Weights of a small transformer language model.
Architecture: rotary positions, no biases in attention or MLP, untied embeddings, normalized queries and keys, capped logits.
MLP neurons of a small language model. Each row is named by its layer, matrix (up: input weights; down: output weights) and neuron, and shows model dimensions 0-95. Each number is 128 + 32 x the weight over its row's rms, rounded and kept within 0 to 255.
After each neuron's rows, "fires after" lists the tokens most often just before its 100 highest values on Wikipedia text that the model never trained on.

L7.up241 [117 145 143 195  56  96 123 153 112 104 145 202 100 130 106 120 180 161  66  77 154 143 126 107  99 107 111 113  83 124  89 111 140 130 125 108 148  15 154 185  69 121  84 107 134 125 101 112 133 169 150 136 117 169 148 178 138 139 126 184 128 143 146 104 135 122 143 106 152  53 102 198 197 119 125 158 155 117 141 110 183 102 131 118 142 125  88 138 190 113 131 137  63 140  93 152]
L7.down241 [123  99 142 125 139  94 116 109 125 156  98  92 171 161 141 135 104 107 110 155 196 158 167 101 148 147  80 119 198 131 136 100 106 145 121 132 144 134 165 138 162 159 113  96  78  88 145 170 140 108 106 171  96 137  87 106 137 189 150 133 115  54 124  89  84 123 123 135  85  99  96  89 157 120 142 143 100 132 118 158 107 150 114  53 134  93 180  93 101 117 111 112 135 136 107 139]
fires after: " S", "2", " s", "S", "e", ")"

L8.up36 [137 145 163  98 115 129 189 177 106  87 209 154  76 148  87 129 125 152 102 133 160 119 132  98 134 121 181 190 130 144 140 135 139 106 135 165 169  87 105 189 123 115 134  82 162 138 121  80 122 141 139 149 145 119  94 141 105 147  98 157 151 116 173 158 114 122  99 108 123 123 130 129 189  54  66 150 172 149  70 113  46 160 118  94 143  83  72 158 144 137 187 112  95 161 172 157]
L8.down36 [ 67 164 181  81 168 149 118  56 120 122 164 157  86 133 140 161 134 106 148 147 151 152 136 106 145 118 174 168 122 137 134  96 171 136 121 131 141 104  93 158 157 170 199 152 155 134 110 141  84 122 109 167  90 117 187 102 164 163 125 122 145 112 160  72 124 140 125 160 142 135 199 119  79 147 154 145 186 119 134 121 112 136 156 173 141 135 118  92 126 166 108  96 172  80 166 163]
fires after: " M", " S", " W", "one", "|---|---|---|---", " B"

L6.up46 [142 166 156  96  98 169 159 106 166 133 144 166 106 163 137  92 101 152 116 109 184  98 152 165 141 102 194 134 117 134  65  89 105 129 145 170 139  89 176 133 152 101 118 119 160 163 135 127 168 130 177 158 138 186 126 134  78 150 110  74 163 156 114 148 141 158 147 158 158 122 129  99 194 138 148  73 135 127 172 119  92 162 168 149  77 124 126  41  78 119 136 175 148  98  68 129]
L6.down46 [ 91 146 109 202  98 105 150 118 181 128 208 116 140 117 170 159 129 129 129 135 173 108 137 118 141 131  60  79 100 114 113 119 104 120 153 140  83  98  62 139 145  95 159 117 117 146  91 175 134 103  80 146 127  97  94 130 126 147 126 105 152 122 109 123  90  96  77 161 175 173 168 130 136 158 156 149 165 178 134 129 196 121  84 125 157 161   1 124 113 162  65 137 179  90 142 123]
fires after: " P", " p", " c", " v", " d"

L6.up328 [167 148 132  90 120 145 113 103 127 142 158 147 158 196 106 153 117 235 114 119 145 165 114 129 141 100 187 153  51 145 172 131  59 115 112 148 163  97  79  99 189 134  54  75 130 120 155 113 137 214 144 160 145 138 143 125 133 139 211 163 149 187 180 120 120 143 114 111 133 136 159 178 136 138 125 113 131 181  92 148 168 117 116 157  67 116  78 135 139  92 112 110 103  47 114 121]
L6.down328 [ 90 166 134  78 127 154 178 112 165 111 129 161  92 135 103 103 141 150 142 125  80 146 119 139 176 154 120 162  69 109 108 149 187 142 200 154  77  99 171 163 185 153 148 130  69  88 134 152 119 107 182  78 142 126  92 118 156  93 101 161 141 115 118 121 144 104  92 199  80 139  99 134 151 121 123  87 100 118 142 126  55 156 171 151 136 131 107 107 170 101 118 173 138 144  74  90]
fires after: " c", " t", "|", "-", " L", " h"

L5.up47 [144 135 120 107  99 141 138  90 195 136 152 153  91 131 209 121  85 159 112 119 200 187 101 141 130 146 211 222  90 132 140  95 132 196 103 131 189 118  33 156 151 116 137 133 159  93  99 165 121 114 142 131  58 127  89 112  88 126 104  85 144 174 116 164 127 116 162 111 124  70 165 133 148 100 119  68 135 119 108  62 121 100  78  96 134  94 105 172 177  70 165 144 123 147 122 144]
L5.down47 [ 90 142 154 103  96  96 172  98 113 155 152  92 131  84 144 110 147  80 118 161 153 102 114  95  94 188 137 116 167  99 134  88 148 134 149 117 119 184 106 111 135 119 110  93 125 159  77  95  68 128 140  89 152 115 136 115 181 159  78 152  64 122 130 128 146 159 112 148 133 161 138  91 170 179 150  89 108 111 147 168 123 119 145 116 185 133 133 128 146 171 137  56 121  93 107 123]
fires after: " t", " T", "et", " I", "it", " s"

L6.up101 [208 104 135 149  99 108 122 101 164 134 178 154 151 114 151  92  77 144 103 105 216 133 139 109 144  80 216 156 140 122 142 117 153 131 125 114 143 135 103 163 126 149 142  98 128  49  91 105  92 150 157  93  99 107 166 144 112 123 129 114 124 176 190 189 123 148 135 110 156  95 184 195 144 120 167  81 127 125  96  63 141 145  71 168 105 121  71 130  94 103 162 118 111 140  44 101]
L6.down101 [129 127 132 145 167 159 100 139  94 124  71 160 126  96  94 147 154 152 167 136 145 147 174 140  84 101 165  73 137 141  90 147  96 114 100 154  83 143  91 119 140  69 141 149 180 129 116  86  51 159  49  94 110 175  73  68  87 130 128  94 110 150 100 139 129 148 203  94  99 156 119 159 136  96 150 101 100 146 176 158 192  89 176 140  95 118  75 113 147 160 141 155 138 109 171 152]
fires after: " T", " t", " B", "t", "T", " F"

L5.up231 [127 132  93 113 105 134 179 142 168  92 148 139 163 167 158  75 131 103 133 114 207 109 103 150 180 105 200 178 148 180  91 148  62 149 117 160 118  57 127 150 110 124  98 137 118 177  75 165 127 135 146  75 142 140 130 171  60 147  76 139 150 120 193 149 141 147  85 128  85 121 130 116 139 122 147  95 153  90 138 163  79 101  76 153 140  71 129 158 112 133 194 123 118 152 145 169]
L5.down231 [ 48 150 105 114 149 211  89 121  95  98 158 113 127 115 125 104 134  68 127 167 120 160 129 140 128 145 137 117 123 119 119 108 161 100 129 133 120 140 129 116  95 174 152 179 108 124  54 164 107 108  99 117 109  80 142 123 111 169 141 145 113 154 112  47 147  93 158  62 131 143 184 130 116  95 144 147 100 122 126  84  58 165 149 132 130 152 163 148 197 158 114  98 153 102 133 191]
fires after: " M", " B", " V", "z", "m"

L5.up187 [155 173 179 140  71 153 209 130 108 114  93 171 101 106 127  70  79 186 108 102 201 107 169 109 167  93 184 170 152  92  77 144 156 143  99 138 154  87 153 154 125 145 105 127 141 134 110 169 191 124 177 149 138 179 117 182 104 171 161 170 172 152 166 190 133 138 132 123 166 146 124 119 142 135  81 102 125 105 142 102 108 182 149 138  72 119 141  73  86  63 138 142 105 150  97  76]
L5.down187 [145 152  85 107 109  68 126 164  96 115 163 152 166 122  93 147  62  93 100 133 159  82 122 155 105 119 108 105 110 149 128 108  80 155 104 140 165 187 179 179 113  92 144 101 143 108 175 151 108 136 126 165  97 134 141 169  67 149 124 151 130 163 132 159  81 141 143 112 153 123 132 110 121 129 113 149 134 124 114  93 215 155 154 112 144 139 138 116 122  96 159 178  56 145  70 162]
fires after: " P", " No", " p", "emb", "P", "^{"

L6.up130 [220 107 119 147  58 135 140 102 107 140 136 154 155 170 135 140  77 196  97  70 161  74 149 106 131  74 178 154 135 106  76 159 110 173 143 135 103 123 161 144 119 122 126  81 158 101 118 117 172 153 154 125  95 161 139 121  44 196 102  97 142  89 124 153 101 152 131 140 156 119 128 142 187 135  91  59  79 135 169  80 145 112  94 134 121 135 151 157  91 104 147 126 101  85  67 111]
L6.down130 [146 113 107 163 175 123 109 154 149 147 110 180 178  99 113 123 132 170 109 124 159 111 168 138 158 198 158 135 153 149 155 100 158 140 140 157 143 102 107  69 115  80 201 123 117 122 125 127 124 148 106 190 125 145 110 116 123  98 112 105 103 136 142 175 140 148 163  92 126 138 138 126 179 115 170 136 135 128 118 146 113 138 161 176 116 189  86 158 124 104 103  86  95 107 193 153]
fires after: " p", " P", " app", " m", " t"

L5.up170 [122 155 144 125  54 136 101 176 126  99 124 204  91 152 132  61 100 152 185  49 196 163 157 130 136 103 166 140 132 100  78 207 125 158 140  72 115 115 110 185 167 178 140 122 139 137 116  54 135 129 188 160  95  88  94 130 102 168 166 185 111 149 144 124 139 131 150 129 168 107 130 134 138 121  88 110 145 135 159  73 128 139  98 188 130 119 200  87  84  84 167  95 133 122  93 129]
L5.down170 [144 105 125  96 116 138 156 179 172 144  63 102 113 164  68  79 160  93 138 140 134 141 118 122 100 132 115 138 124 130 107 130 117 166 144 201 139 130 106 105 168  92 166 123 143 152  91 139 113 146 163 150 124 137 135 183 101 130  94  94 217 106 122 154 147  89  67  95 106 170 138 163 131 143 195 123 154 196 130 137 145 161 117  99 154 171 142 150 158 107 152  64 147 138 105 140]
fires after: " P", " M", " p", "ip", "p"

L8.up539 [135 180 158 118  97 133 150 139 113 130 153 140 123  93 134 107 109 210  90 126 131  97 130 126 116 132 140 119  44 132  64 151  93  86  77 121 135  85 163  95 155 128 116 100 191  87 149 133 114  94 148 133  27 153 138 130 123 156 147 173 136 188 133 131 109 143 112 114 162 113  95 174 164 132 112 128 157 174  94 155 150 127 160 108 111 121  65 151 134  75  81 101  96 114 109 155]
L8.down539 [197 159 184 127  61  96 138 154 123 124  64  76 176 103  83  77 154  98  98 119 183 100 152 126 180 156 150 165  72 129 151  64 135 123 154 150 129 167 163  75 142  92 113 141  53 145 107 126  83 143 113 113  85 138 164 133 129 127 127 159  93 141 141  92 163 200  87 161  75 130 125 126 130  70 110 108 114  89  86 147 190 202 180 143  74 135 125 129 150 165 153 169  95 167 150 127]
fires after: " s", " S", "s", " m", " as"

L6.up633 [181 146 134 102  95 119 186  60 151 108 190 114 106 122 101 153  66 198 111 120 141 135 139 141 168 172 193 195  43 126 177 116 137 132 152 123 195 111 150 135 127 141  91 174 147 135  94 123 112 215 119 136 132 133 193 161 146 135 103 135 175 167 149 133 163 146 120 116 153  74 156 152 134 130 173 105 122 159  92 108 172 107 122 108  60  72 115 113 148 108 119 140 101 116  82  96]
L6.down633 [127 144 127 134 115 120 114  99 152 152  69  79 152 142  86 136 146 109 107 154 154  73 150 111 138 142 143 153 134 109 177  98 104  97 128 176 166 116 137 105 146  72 194  98 120 115 106 111  85 119 155  97 167 188 156  32 121 110  92 110 157 146 130  64 156  88 134 126 117 140 102 131  96 180 148 113 100 145 197  97 118 126 178  91 133 193  89 105 145 137 122 114 120 151 128 163]
fires after: " T", "-", " t", " f", " F", "T"

L8.up453 [127 167 141 120 151 107 120 163 113  90  96 118 109  73 123 125 105 193 104  98 141 140 138  98 159 132 133 123  66 137  81  98 100 182 158  84  98 113 163 103 180 154 123 113 152  91 110  95 123 111 178 143  92 134  64 116  79 143 123 147 109 133 161 145 115 158  99 101 144 117 120 139 135  65 160 137  71 151  79  96 122 113 131  61  90 106  56 134 124  89 106  91 117 142  45 142]
L8.down453 [141  83 129 138  81 120  91 152 123  80  60 134 156 171 144 124 135  95 127 100 118 155 158 118 100 123 105 117 116  89 160 155 169 141 167 112 138 118 157 131  57 171 142 122 183 179 132 114 125 127  71 146  83  49 170 150 125 161 185 177  91 177  79 143 107 138 181 121 119 151 158 161 139 130  84 121  92  72 126 148 154 135 126 151 128 139 153  20 153  70 132  84 151 164 119 136]
fires after: " S", " s", "e"

L4.up540 [188 124 115 111  76 139 140 137 123 100 168 146 127 123 143 117 148 151 160 124 178  49 167 166 118 143 127 158 148 142 166  88 146 163 104  90 133 135  55 168 142 102  82  93  93 153 125 147 188 178 130 122 122 127 120 146 171 126  56 141 192 120 159 199 128 156  97 152  65 104 125 129 162 112  97 124 128 119 130 167 131 143 122 172 149  74 120 147  86 133 119 103  98 153 173  93]
L4.down540 [146 156 170 142 160  70 142  89 142 149  76 154 101 168 114 119  99  65 155 108  69 128 108 146 144 160 173 170  86 129 196  80 172 123 141 133 128 129 143 118 179 152 157 111 135 109  65 137  90 139 111 115 138 110 109 167 182 124 137 102  90 134 166 170 126  91 109 167  84 169 146  94 120 134 138 156 199 126 128 115 103 177 124 134 134 139  86 141 140 152 111 105 126 105 128 122]
fires after: " M", " m", "m", "M", " S"

L6.up433 [179 158 168 150  87 171 184  57 134 152 129 143 140 107 175 133  83 187 136  92 141 145 176 129 178 157 111 209 136 120 141 102 106 148 137 137 157 119 131 156 153 101 125 127 162 159 119  64 137 168 147 125 134 176 111  91 148 134 107 118 176  97 185 153 161 159 152 120 134 155 116 120 156 134 124  88  75  70 128 139 106 132  93 130  50 103  77 161 105  71  90 127 129  96 124 118]
L6.down433 [ 84 123 129  92 167  80 123 103 102 106  92 152 107 133 104 196 147 145 128 121  96 166 151 135 186  79 138  91 100  94  97 110 105 145 154 124 189 165 109  98  80 112  95 161 149  94 178 120 123 121 105 142 157 132  96  95 140 159 115 115 105 133  63 103 101  77 141 145 177 142 152 106 156 164 151 167 171 119  91 125 178 116 133 153 118 147 136 133 124 134 197 125 154 155 145  67]
fires after: " the", " The", " P", "0", " p", " n"